{
  "norm_place": "pre",
  "norm_eps": 1e-05,
  "init_std_qkv": 0.0369,
  "beta1": 0.93,
  "schedule": "wsd",
  "max_steps": 7422
}
MLP neurons of a small language model. Each row is named by its layer, matrix (gate and up: input weights) and neuron, and shows model dimensions 48-143. Each number is 500 + 50 x the weight over its row's rms, rounded and kept within 0 to 999. Numbers have three digits each. A neuron's up and down rows have the sign that makes its largest values positive.
After each neuron's rows, "fires on" lists the tokens most often at its 100 highest values on Wikipedia text that the model never trained on.

L3.gate369:492487497470433559449558590514527560465532552541598495411453455514403504495585501552549503571486493513487581545469462469551449494501481477575494591542516513517475432482441541424537528486499456475405374484444533490429484512500532492548563441507425428421499488550478486527508495466565431484
L3.up369:441543559429434552492495541566357430481428567544516483464488502459514426475515465564479465508441585555434498489466568497450475581473554418546537520453560521498443528553454579425509457511487535538487387485471477538513441565524498446508546502567588419437607496471497509535550480467493509516
fires on: "p", "o", "on", "ta", "ou"

L3.gate47:489561560463478531524491516482466441431484485537564469429482464528477522504513461502624516496576436548447555510496393554487432499427522489446503534477454491540439509482459486487508428389584570470438496452532508494574424436538353434465533405440500553462569491467570445540511521460438515548
L3.up47:428525531411478484413436509477486517453546430523478495554529443474481459473476522477470492513439405551372507436607454534474551559459541506463500459527481504468441470496498549552557507606441480523519473430507489544511441501460535552499565553487484515443471518515499473500527496455487513585
fires on: "d", "'", " |", "ti", "h", "ska"

L3.gate375:487428506466392471615413484544413444585537531484517496558473484498465567473483560531476522483438513458508542451479506635471434522507563431516496462480507443527538502540537542547484445481470464409574493345537534472460453554460421563451499480517519434456530563511497461502444483520523428553
L3.up375:463556534553441439498514474522467522392504500454484588504507447533498444474495448457519564548447614502519490463490469537515590431542559493459518520444487412589564438506526426432506499483496462506538470489420473528404551496498496601442554470424510465524578627488527458532460579486586467511
fires on: "-"

L3.gate379:487554598607514550535547406624475520464540486467448528439496495432580465539499507432499541478426499429389512499455515588511476561526502585548417476477491464554517523484579454528461448547453546526499495547433570514512530463510495476582520546557605574480504574464524518435548533442517389447
L3.up379:547532618477511542508535548436420473541406523474503521501553537541541597509508504527482367483498575562515511492506495456543448450615508506533447610537508442500513505545553522506535464558462445493458562541510463566549548574439469474498484542484484592462501375486450495490472500485540569449
fires on: "ym", "ron", "au", "ll", "mi", "emi"

L3.gate298:451552441421511443511530418530508478584456525535462474506462504606549561538397448393523568493483456525452544471543545484512510522545492544461441445562511478522555557384527551511482410433515563506440463527466436506462482509496585483555535397545487507394495546488529463505456499631537469479
L3.up298:452420576461546567507451424544506508542554544566469537442518487493390563526566495433580529428516504451391555528469527555542517487487514538437424504635520605409515471558429538570573532467445536492475488562519449513543434526510522501527515432521544463424530452566503534455465480476462407480
fires on: ".", ":"

L3.gate140:557544465467627540474390478538523573413557553445461475442504474576480503494511359531562535509455494549476493405543491522455499496474524437452448536581454469475477599539524462400473427534463419476572404469540470558587517527482416494544459490503578476537384465528429460572582524477527430517
L3.up140:493552424487517446438498498418580611564566535505546540475540418506422512507507498529518559474428468561499516418409569512504475577454540521495456510534515385498451528509521488536499457506479542570409491449463479484477605463486422521427511578530537446548518510531499475588587493488474508517
fires on: " M", "v", "r", "y", "h"

L3.gate272:480569535498471436521481398509496493451547429451503498423577496501521448465427467503427550453506541540563511588498493476511523447504360582451503533494479508421559538488499557537475518508499453483636444508574570435460554519481479518555606401491584627489524553588476515562596559501561423501
L3.up272:460467541493509555463642466473549450554456499580549419513590394489475576597545498433439437475541535509478500437507403520543524478455557474537379460553481528425606443485440499511518543553424447588470487471475503434569513479522473487554501544474478494459498528411495475544493595524498447570
fires on: "=", ":", "te", "ble", "sq"

L3.gate177:456513603601497529525507515505547547501575533498500515469462522533531506570533531471439543449529545624459507505394456510452484573574564534409547537526524503529585463549493502496460414485424426525488477544451506540528507530465483456462521492469490550481479477501451456563687523572496567512
L3.up177:426509521540497529487504476532452477381489478525502497475394505551486491507426571451517508464421486549455498527452514526527512449479397567521551528462507628526508501412492415408427451520618524585525513518463456508471408496468479406536522426533647488516581543425528511479529520474489505493
fires on: " Th", " th", " ab", "c", " reb", "iji"

L3.gate34:433501477358405538435455518506526475476597578413481466542496468422438420546463475584493499392584432553516523502566494543474453485405495516497502598473509533455495449481571560471475490482563489544502428462559480562542461438500500466504521560409538511553386480517535563528508564499373510546
L3.up34:597500527444535488471391515532486451385518564456481512591472565436532529541481524452532498394511521554432451559557470470552552545519488566532476496491566464463568554455581558434511457414403501535517470531462558583515511557545461533381494464517470419604482480433534522510485541532495586495
fires on: "G", "F", " g", "ur", "g"

L3.gate317:490519511500460482475659541565594507508464444451572494436562541459381399434537508478522418495502578470568489502499450509584497521481418501505549459477449524344484400441474438446558538467557558565528581499518594436496526542482502513446514449511474477522537469458465488518549459467478434447
L3.up317:450512560520480563453493450571557512504567492507526480412538533552479445451520434577491513490529538561413500453543464529477431571462504438544444481538513453435491439543608577503518643574529517548486587419481456423496498494509500397466603500511484521416463424450466493502498403428457476487
fires on: ".", "y", "die"

L3.gate91:474559527415472522511447525570547399429546479465494491464592481493554459525512415514555494457404514514592467533571482471481579530456500515438465401443422499504452610516478561570476485595434447463567442510524503544490501575492550554467509482476492604403465323507441530452512522527444494587
L3.up91:520521470454452479548471535459543448529519485522443496539498477514488481460522484453565455518604453445509477445469505442450526460505549540484489541423424510554559574513436544461458509522455531574516491576528436506611382509589536510410586496514468563414493443514450561513544450438487434591
fires on: "=", "ns"

L3.gate251:502411541507528490517411524486446553485465484431549458500441457490527496525535493598558438532561572584447468434530465496443554513469462489435522478471435474498560443549477533437525540471438446448506469500542526524544519478488501515558637510486448485452499443450487497484498543457525408467
L3.up251:515503445592482510556515445482500532456480591388409449449497438490558406484464493495521487458503464439442439553399438533516483554420466513454495537498437498567647549626579484481591531488486457613515469524463546562501470473497398528520545608544551495498573471544497474544499517541530558582
fires on: " =", "=", "chan"

L3.gate385:507567606475466555535406503490484416552448531538543412547567486507519448388535440542479528500433548436556482473480510441469502577455420516441581404582477576474552546534502453506472474455546543584520554494503508496484352505514440478457498489528421584544459383423512451463424516551417468541
L3.up385:549440534522518508475509439524550410587460587446458557464415508545525485454609468472584431501425545485554456474537470416524496599503505474435477472598506513408563440564490548566505514538498475510553395541532579463444441422553480453507440431517454539529485471519508553481502513506516463525
fires on: ".", ":", "us", "a", " www"

L3.gate256:477452398496478447502395446493463560567493542490475396505498452522569513512523516489463486510513501555624430463506555467505496467494481488522503530614419569540560505556522523507516499536559435509475456359519496552522487405578582483462567539500544583575430452574557517504505464516498454591
L3.up256:361496484507518432480647511447488356491491443497469527502565459536426469590572460500500466505476465460594526467472387490497480541493464470520477409440480511436497534618449471445480539460453481467513457530503502357564506478516511490452474495549554525520534375411456336511482503438438470499
fires on: "ng", "ing", "s", "g", "ments", "ed"

L3.gate142:484531431490579585464467512498552512524559490472464612376518441470490456566420550483378504503521547477470475431442417537531569515547532514604430505494463615478524457544527504449448495493472392458561495404537509463450521487455412515473491600580439464526468499534465607474528537433515431510
L3.up142:580501476456556531473506492493483553463549616447574547526523388514505547584574538557514432521520535440456501567500508521516518438535487504444440435574466540482552546400485540492500513579411479555477483438504534528547426554450450521545478538441608501433518504522455415507467591487476494526
fires on: "°", ":", " next", " ft", " km"

L3.gate192:461550586378527407457534484515556450542536586505496491487504561458522498488482501426545426438514519492469553501440415365525445499483497458636501592546480555424491477472409491540502515512606537478554579387513555445412567556418512548505533492437596496519503516436520545492491517453472446524
L3.up192:495524530429448550522519488548551562428516472424553541498517509443398506490469406550602497450471562428375506503434532464477491336479451477447603529552491485577596567513448475503522476516444504450454461377536479514584466546472436452489517451421389542523542488555420535440522453510527538481
fires on: " Li", " ri", "na", "li", "la"

L3.gate423:356579514497485588468451508458472447581549589467479560473536515496497559505576518524499577510412580507476564490549497508419455490565519455554406460458452409538458542557484569502486448576493508455480481533535466488590453488548456468499477499482429538479548479508476508430557473527513450539
L3.up423:523479495482507544506454442521523459482508474445535490496518496542449368498486407561490511456449476490452490500511446531577488567561581588490522529501523490640485492444565471568532502512516602496572467482519499572519495606510565433556457576441518469523433552503492433451420442421497529496
fires on: "-", "h", " rec", ".", "ll"

L3.gate145:497472482544440576568427469543499448521467601437440581442433495608434495577596548544408556511577644490569502489572429536476412489459586533539554482452587521525474489539505440442511472513521536526546465495445420598534543500519510503562520510505544445453503452423421464565482461484472473475
L3.up145:485558511522465492557603486517498471507503612412436572413470505537480448510646510503510521571546533479580511436503418546475519474467538488563464393431523525518535460493525476518486509532500526504582392485557515446479476445452506527600480495549538427457515474477382445484540514493513446434
fires on: "-", "pec", "er", " General"

L3.gate151:473384515529526555494596473491437508420579504456518476512503594548514586530588438533443481475423488495431550511468522497516498612594523520412451413541535479440473478526488513433441497488552483532480461479408417458509416510497404408439452491449465485444588460467551585463478491449462349510
L3.up151:491446491537588519453491501563411517495473463453431606487463509489486570508612548448449618412458468530433485606526533457395387417439481531561547507498501476510457519500442514567554427596529466441507429544519464449486473431506412568374436544551478498570489418457549422478523461437498483478
fires on: "th", " Th", " th", "to", "To"

L3.gate239:447509441561486459473521568525551498521559493626519545597541560457479501521581491544523562556494475446631582488510525566569481529516502461483515489471542452560485501412448450451420504494542500464518365460544522449480496488493541549392501578517567469401496428400490493515528494415466472450
L3.up239:499427495463489526486550505622375434536474553548497570482518519523490418529486497485476550467545431393544530450517422513506505503463494488527519495502505487519472564528479465612473546476641475411508518477471470487523573546557515527562516493443576488493445532501454480481503496446448521586
fires on: "'", " Id", " Ed", "s"

L3.gate215:509513533501573439571399491544485419526364461420552582553494484479508515521434562486528483531433476421488585476636511505537514523508503451461521505432454547536536509437470427431529491560537498480482493517615418563425462498539537535532541462452499471526550493506511555452486492460439585515
L3.up215:554489386501472524516572561459558514543425528550441498509517449542593475501519460517344476469504566468487516393492514473551455529439501569502468508548437582498578551482482501577449462496565559429488524584443450400476441522389575445504575446474430436488508501364598529489513461515578488471
fires on: "|"

L3.gate328:476378584502520375520435498465500493512404412468436538440464488558501523524602532532471621512512568506551576425501491437467545479464601585503457471535488482452529443510450424520499470464570433545551428429414524558488580516461407499514467489488499547528500521488506532459519495524495570439
L3.up328:468408510640436422572452532459561533554494419505366492506607519510441512468504518469413554413509479509499561576517426447487507488524587561451537490559461550427409529537441476511557399529501502503434536505478583412505478564459466600505462486521518545533489530550428538501537519484485508464
fires on: " co", "n", " conce", " conc", " gra"

L3.gate264:464568485386464436495502602517541526485534531522528508561467494534464475434604472466457438528436433423526678455554516507406498577423541454486499504533501461569473488491427464425581461522511524488399434498501498531494473478500448532449579480508443500542522399515501524490453446482514563530
L3.up264:518497525421519547555540526583535538570507525410412464586557402564405448529434512509496392493456511353507561518496450511603495463380459526480505446472480515588476462590462447501569408529473475466398453538510519515452530458457480515428524476488485505444516540506525524448511467443612492536
fires on: " |", "|", "/", "."

L3.gate31:436468511498522465444489426450517504469414605483552459449422455475565451500584499477534545550526426547524601562461523539572419563508513454457516461455458415450495574434503484490471504445540444475310493421564413495494508560489540519496476565450556561507552559465542533507467459468506478465
L3.up31:500538511523596475528546479443451497550544595360481496562462488504485502537522530527563465471428522467503563538467470566541486447458537505494520446487498529495585571503580521546477623471540520544437472542418581477545533527496569502481551451484523446472488529538503587466409412528492462500
fires on: ".", ";", " and", " |", " while"

L3.gate12:498580522626460505526401473540523470599505535460436581516500475472550458518499487479580583537442549461448484439606491550513547451471549477489562498486471518567534495480523457489450501484589479461576550515450483522479528533549459516523459576576437532497596580457531582487499588577499582473
L3.up12:439448470597542466600495586607441511496627459429523450489554437483543454500491455544491488426541489467550424533524584504418512393586418516480521457414526503474485441483549502422450468420494446539534510500515495580508524452505426541535516497526531450492505482607478584453547498468559542558
fires on: "-", " pro", " fe", "pre", " Fe"

L3.gate391:548539517459493480446553479409536528539561458522537408527443508473480424564550511462489497456542460470430438520558441436563528485533539566516621544561480531522490485527490458430491574465482507517512461569434568518491537597398533554452532511446515468494541513539481496454439566546484529497
L3.up391:603463525523395567433468519454478431529504503526457499515508505443582461508532519544434486487483422511516521535486561509584509524562440444423468603582486548415571477442502578520514543496442432514462581522446503480589514423449520531471539518528582543544537497544439446554463580496459523570
fires on: " ="

L3.gate107:510445478478540430473527495535442521474469481519498442508523490528489424445429488504514507587516552563460521527446444513511513518448535464467560474506393409526646481466541416523386561531504383474489510436489506504514456445501331396542524488504412576529490569522409491563505523548430464564
L3.up107:489501478470493429526479451494492520479445520544536484445475544492438466447461512558462535536525487464472556503467547544538543550444522530490503446570471437501544484534487556527639520462476509407515472476592530560476491478456472476503502403541459507491501549502597470549458505554474440557
fires on: "g", "sq", "ug", "eg", "ig", "c"

L3.gate332:517524550568569521418466502441415523431507495572548563552521487541456386496543432534468451574457495523546615486450479552433453462461505447581457540531495487486465383569506521490479525516604503438522462520509566529421427493477605499567452479532574552562458468411432544479492575478548532465
L3.up332:511556564489540605467516529478465482486422604537440488621528502490554507553515453528481580525486433556482537553393529574506491601497521467533554528490480464494528426418479507581495480530592448484514561505492542596518535580488523508509543444436550464586461526414536476584561423536520590517
fires on: "ng", " of", "qu", "ire", " Following", "nd"

L3.gate141:469501501559489568581463451495452514492507621494472540452484514462607591552538459521525433553502501558456549454428454492510555506476466475500438492445557433518481391462585470534508502524460438473547509483515461486493551495501516441525424554460540577483572564603470536581450408565470518481
L3.up141:544511532541445533497569609466539567499582360480478542544496556460420459468507529441522455375515508493462524543514494561473494510465421483535559486592586455372446567527407375525541550500534503536556495479532577481536513454481526511441499456467491516517426545421493525491520502575483482404
fires on: "-"

L3.gate117:518437548525503515513503526501567511457596458490492430452515428475504599541532443498500408504583567621537579435531578565492521536594348523546454600534484543420393431509483511520454547514524480533538619527469428469479502494471574471518515477451531525512411533466453473398526498512466461558
L3.up117:611518479425473530544468460531533570497556503519516460534482481479595471497493505401572501496620475543515505480580482567420462535387483582468488469494546472494464532483548637466568480516459453378571456452488563513512689484558524509533540526466484552500595476490525488503557464516488573522
fires on: "=", "ient", " 8"

L3.gate371:528503455488564468518548481657559507506523488447495492439562591390391502472459538437532501553495473559524395537537430414497539486446470515548482432565502527484501432517563498391525542501442536393441525482401501483486543487458503496440488374543491459472537486502509490510458555501484448383
L3.up371:501439431550420516499516538451517579446555467459540524391563445470556452548454520493445530441542484500526370518426483531522498508395481461463485445579471522512451588523401480435526493524536384600507634570560516473566491528503527517527632494436524502417512483474490542552470502495558430531
fires on: ".", " long", "-", " Saint", "–"

L3.gate300:438455546487562414505449468460455503492577544512567564475495585414484521458598588389437449481459480557518533474493527441466571514473595569542532509506491629427541505479390528406487496482458526485527513432510386497482468506480476543552473436511539543478612494492565471486531438605520509588
L3.up300:500493529538521386588538549490467520540609539475537561514532591545510555575569512485416485438551591580506458539490606466472521534570556563483472411519427473469505476537394546496514604521500547520513486475609507446516472530506470471514410511506495603402621462572539534518536403563568512508
fires on: ":", " New", " |"

L3.gate167:470480453479442467447471420565560454490504485483567530590524424491512482427488501466547512447482457473521468495418528522498448521496509485498535527471523600539465512459515497553479438438598473508511472495455561421560628449461406473550498573558575478428442526528531534498399338506559456538
L3.up167:466412481581551473505521416533563535481506551558462527590481519556507458519457502442474513447573474479585476495537571431559528439449507474558567405454583480561479471408595489594452482414502501460501518544492432525461550480511492573496514408542466490490526469579560393531458444464498457519
fires on: ".", "\"", ")", "ipa", " as"

L3.gate297:531398564410523529507580487461442500494528582499478501492495472530489423477540516483479477446521445523481594525508461424474507502470519477364456407461592412433552486534535540463519501446417488442509486474477513453529525472575490408559369532465527558392468511470545533504499462443472442558
L3.up297:517521516492457564561458548539570488432561415573504474589501549583482685479496507500463490446554442491477493539528533451460608503468545450498436448481598540455542542527529512514510521496485587458474446552410502556526500446402483528471530448440514488547443454413506441514541466474423456484
fires on: ".", ":", " Website", "s", ")", " www"

L3.gate211:473572494509528488421564526589475531511545479471603492574523499419513431477570596528443435474503469529455516499605508512539542548501511541462493517540532553490484463478471494502469469593440521433358432485501552466524533492402495514489424509416480497594526503535606500635474618493426528543
L3.up211:558507524515579591495524544530516480427470539455504567526603405493565508424461505532498508533500543506437498475470448524484526501487539510515535511510527570578510549496488487477466505565499511442563468480534444472488494528514469453600596554363524470487510560459447401575466483618541593577
fires on: "O", "L", "G", "M", "A", "F"

L3.gate100:497506461551530432496506433541460480541458537513540498482605499512598498450543539502564599483477522571507591396482510425486477548518561534473454547518515547465452468509441458528499464510479542559446408416465529544524477457564455604498410507516463540554511532515497460458583607510509516498
L3.up100:622525424539495460441453550405535498509574444483546561446534476468568403569493477520564519576559520440425510527462429481460421547497531442452563535510564511496492519531563448435472541523583498441498498455525499457576533490545472497550462581600614460567430510434565522521439419477519611494
fires on: " pla", "L", " di", "mo", "to", "eno"

L3.gate169:480535480516501454508517531452505499471405440422564532521531641525398513465452503533597505497589477474513411480480508429384447441474473503522487551415489505530584514445534457448398526411404543539448473416545489434458550466500510510411462384506479513439573403461463495553454503646477519505
L3.up169:467538576499439459526466452389488433474550498489567486435423417496541571517454455582480555558560539475519456534445467609508418543559517518511409534520400464520511495493483531451543393508435426480505534549517459551486525573527507548577550407480496461491547476607492498547449497517370445495
fires on: ".", "mi", "ani", "go"

L3.gate364:582529498568490474520464517514506511563419519545524552518495413520538458581533578433492577410518469479522535553483651523591540558446582471478469484493437482549513488590569501497497437477558441513576513512465569455465432411456455504476563444498565377523463469489564506518531456568376516423
L3.up364:611488579491542441473478513543554490477418515537556509557506441521432519559551562420586468556504480521441589558515577510518556488402520479541520505499403494611525537528569450506459387530508460507584434527542493532435416416500484543516495477502563404410399504536453515472539445535445513421
fires on: " |", "|"

L3.gate368:474504462429538456551503494522467567430578533441515464451543516372478444521478493539434405572504498546555456448401564539463523525404416536477461457507523491499444433557501430406456565522417455503509476487563484459430538437441484455493500497412565530478434572548464459526516369587511487550
L3.up368:473508510482578522425463394559566510526580481600557523443472437514507430484459478527543499595499553536551529335504603518504478490384483513587576515531509452534464451543429533416515449599489451548512513516395508495571548454459500427490521543518507494497487481548534458537448630562553507541
fires on: ":", " of", "ist", "er", " by", "ent"

L3.gate432:537522485482480531579434496458537538499485479447523457517481511562506476517530626535557385554523468510552531522486439527398664562346534470515431437526547484475511506582488480483500489491509444491453507563450507428482513507490415540497562508597420495509462485522558535480533466497536466450
L3.up432:467448567584496537506475477453587473458528495552474454523492453505364510431408470510534528431458474558527569470452530474553425561481533537454496481468413460487526523499543518636599488432476513472549595562384421519521515505579499497479515562513447528536471496552541536522453518574458603485
fires on: "."

L3.gate292:563532518398531495473466575519472519389514439436463562451402575556434491534460484560589454476419499449455555470390439469503495536538463516572550483552544584509557423476546518498482505462463539481604540454432416509454477525603447462466503498626408472447473482510452533472489473541468452438
L3.up292:465489553504459449631604487478493560522492502449484499400448467504475505451479515542565548425514464464490434530451546529461474525519444557565463524601453512519568561489531491565540472448554549483512486404492453442510580442591501503504521429456448532516484512563387469434542639585560546499
fires on: ".", "z", "ug", "ig", "iti", "ag"

L3.gate52:477516454492389504494483460476416463445525527491447554548502436506458573548464441493569532533514424449492503454419515433514546508566550574524520383548535531525480557485500568381409517474494465582464498456485635554502508512599510572585475498544379535531568489497436556551499491522521495499
L3.up52:448453525527470502548491473506472440485485584488576490460440540437460531459508528449565511561545600458526374478495537553555611564542467469461541519571472541469570467475558485488417460505392549512479419521450437435519496493548545549531589609516509517568562532463562499511372634596528503491
fires on: ".", "-", " Cert", " Ind", " Cont", "com"

L3.gate426:486440490519576539516477595445459537455486510509554478517458604480502494550431575439463479412384472526479550384520524428577539481445532515506539456562482638499428496429472450522393527414483547492597494509451502498546450637492540497493444436491470483584543526527548493517504462545525557498
L3.up426:559545517625493468539426538508459507510472590560550504524585474425477484450576455447451439558497474503437441553519574390363405521417565580470558609451515500496512484458569471503467525503486603510533493402507471528525452527523534483451510573476562550454485468500503489556461420557576529524
fires on: ":", " office"

L3.gate340:550553446468519555546390461553439491543583419442468430453548523412465452490413506491526534453499468535563479385482478528531522504478417520446527468513567621534576530490526493490423550508380490495483564592543562431483492558517473497564468478522560429392459515519526509526536494567612525574
L3.up340:465565513525604492476497514478534453471488480467518530565482542546429517476546428478560506458506432391471504467569427554525538565539476375542546506627559523398542421489517485502606449475475561462584499484531466450457496418473532473393562494510546488451481497523453584442562485452499509520
fires on: ".", " Jr", "dr"

L3.gate392:444459560416525575540498493440558519404506433464459372548481527530480424495538587508391546541490595519505598567472498529544626458544464475602506460527466504445447516506485501562471548540483518457490597573508537493441534498451440513475465504475609468549612423543542556507501463450492489457
L3.up392:507533406491463502605452505595558452478458406448491437537525434565599461470530408481517458516488447473522515386403580460573464510428459466563412495534555431493490478542485423514486428536459459563483548531481463398497428472540432544538465540472478536481590475541352499512439563498511389477
fires on: " they", " They", " two", "-"

L3.gate404:436475549487512470539548544528460435410522427516513512524391535495485504555536467477486490478504449478489449594581564552616518549553476445461510521575513497458464470556417424509474511431542592461510353505475559572513608504549501504426511553397550496528496548461450461417498477631489499497
L3.up404:543496483409548493460477471502527545558462541523446495607526437440498521497484513443407595471453515539568494543467540526562465385472417518485479499461447499473421486410445478450501492564577433509480532485559440504554568627532462471498526512521462496523568499456534480412520449471528504614
fires on: "'"

L3.gate440:602588540402453403470542489532476479511445488532580488474434532419539466481479446604469514562550499441507512401492476471572459500482507580510398474532504490521547544588506475508554497522543451584489457521578601533485497538466577465433469375559645564421508504570534535538406532527534465485
L3.up440:484467526521468457550495416421552420505564532517444499603481478522512519562548551550483427619520420506553512512472605477482463409541395565456541400416555561507527488583534479598457514596508565446452531500517464489442538550468434467472551488521522443458549465604465556506454599528451498545
fires on: ":", " of", " between", " de", " by"

L3.gate109:550439485516550436568486446450485450423438528494543556473441520541529584473474532444593542409478520398546475489428501486544514490371555438650510498523506479600406506510503438542504462551524513488550424536475562460561443469462559489528488500518472469433468478476593515383500483494438577533
L3.up109:435515492498461536487516428491480394503435458442537564562546560556490464411418507439558491490489499551447569570475473407529476536484562518535520548507485460520415518487490501420511453454516471427555448504463497534468521533521475503462423519546435490456535589455487588514534528502463541461
fires on: "-", "ling", "ha"

L3.gate384:552513516471518481426480494484516535449542409543541524569479515505464453521504483462414416383530505500547461473482513575482489507479502450500569424441535450499370580563441525399426507531483432565520506530510542416456543468422543398533561554506568527482503464486500528462553519525525583503
L3.up384:523540428591410497496391561453553522479554561523430494434519480591505411465550454509466504382478486421415515427535559538449470450448542426465466528487408554501435451560497460446539519516483442520480422539497443582463441482459483450458534396452557487580517520510496430443543497468459426595
fires on: "=", ":", " of", " =", "ca"

L3.gate42:483493476615534488508494563464495554450518500571501502456500503585495447531470547564613448461546493472537637499631443525463562492391598428440478433488615511502431474433442400432519567487511498498540416492485502500518381436450468523511518424458548468502441499551465477545584495519458491471
L3.up42:409408516550544534422484442535514449454541572398507536467542523491440492512421493639511429457477523401510556549564353523496477495420571526438465549462525510527423480416498488484517463474474454499522510502502404486493429483447500494576442507479492485467566548454460481562497419540495524571
fires on: ".", "ti", "ff", " |", "ide"

L3.gate87:520544393449510566495498511505481470463447427512471550476464474533455507550483482475432500452470406577589630359553566541498449590459459477572421486531486479462490492415434561443501542414503537456495523530438601436552510499480557507518419461432408476575481410484529552518605501437495503416
L3.up87:577446528469549389524573544472475594600566531476577486516539414477429469438527441509543479467526406473379396498429488472443473500365525515431579421424461477559474558482503401495557521443421469481533472587526480489511397532491584442429537522462432539548515401617484430526548463498473455482
fires on: "de", "si", " UTC", "lu"

L3.gate441:520491556484517495409475550468529527447509457530455478465517436486483485476555445493444503491530599574472508486536442387476506500453456534495543529483448568544479511540512597405506569455529522505498510394507487457454524478454470487507517514550479487640520460500492495519547474544441399521
L3.up441:530546507557555557511470543498612484570505430585504558543585480508421492456503439499487495489436528442531431506487500547497489493535540536547536579471471471472477429463513495448495483426571499423491529498434479465482510460564466531457503471517482536501435465484581495472505439462460477470
fires on: "ing", "ving", "e", "g", "ning"

L3.gate2:509504471566578501483491471433434496481469492456589561570543542517498496489510515505399417481481489487460518413466456556494445500508489523493426526495430481506488433492474518501542529619440534460576498548426535505505426537479538515516429436572491538501478569460573447508517459447554556583
L3.up2:455532520459518498507510534419543578536581533436488584508494498484461445482541506477458447487415506427560554543536518570430576483541462531456636460462518473449512438524592483594489576509522443543618490444519425440557400474437492490461578513516483535517576500486488576564479443433508515464
fires on: "-", "–", "/"

L3.gate41:497503453509436487492494516596491423558520438529487443500552369423584493443535506502489528550535517554480471507494425498479440549489575468516452591484502486529597490499461488500503414519467466547564437580540608569532507482541591512591431549579561571454462420465563488536466519509430475589
L3.up41:530523515456458442527527536455445486553485509500576466520504429540563535438584470439543516435447564512491500534501411486471438533631507399473505491474443467470401444562535427494614505519604522497496479506541540518539524576512515509462561446541513492523483481533602410487520621483430491526
fires on: "ed", "s", "d", "es", " was", "ated"

L3.gate198:570455543286520429509481494483541460524487532532564553608416519476502530553509454614501529504584474507535508448521527535505477496434509476605541474443472524620542553612533493517396458545486456501457546448480479557458472417464475552485547508565490534540510508492457481448476506501532536549
L3.up198:433517501594466502501425549497593426597436393475493554469530501523507503485475495509471542477512508552521429415613626469539553522523515511510483461399490517524549496449440470456486487484550428536493469593564552476486487382523471463540518474501464541521500408615486517672507460512554448494
fires on: "-", " from", "we", "da", "umb", " newly"

L3.gate206:621551543477401549437498571569496452471498591461441509482591469537498428445504501549471563464545569505436564533526489420468577477466524559527501427480495382494508489505567505519547523518506510487508438480530489503525466526501587437470481452514471493429468496459486509551563464536469508471
L3.up206:582463510534459531428562569515605546529429520593494471513488464434454495534514442567417574562504442522486597484536484491525464601445489454599547440535532464504451415480491509496560410553512469513475408486488493456514554506568508449541496450431511508521476472498505514452444547486471476574
fires on: "p", " l", "D", "L", "t"

L3.gate284:573567544566546536492467547560499493535579486390511517589588544584423458453524501413469393440458459481505503471523511508446579517436482538474457371493597563570619492543564502551422524446506519526458473584425494504491445463511557570471573490513440515624479449579424564517518479475485576518
L3.up284:514464437526416577482405475481509531514475544527515538549518489533517560466456426500537518548546521514444456467510475414514508507551493516663552525437496502457471450406572476455570548486565503415433555506573439408497486505399502436536538568508464508523484573534634525529439521457547599525
fires on: ",", ".", ":"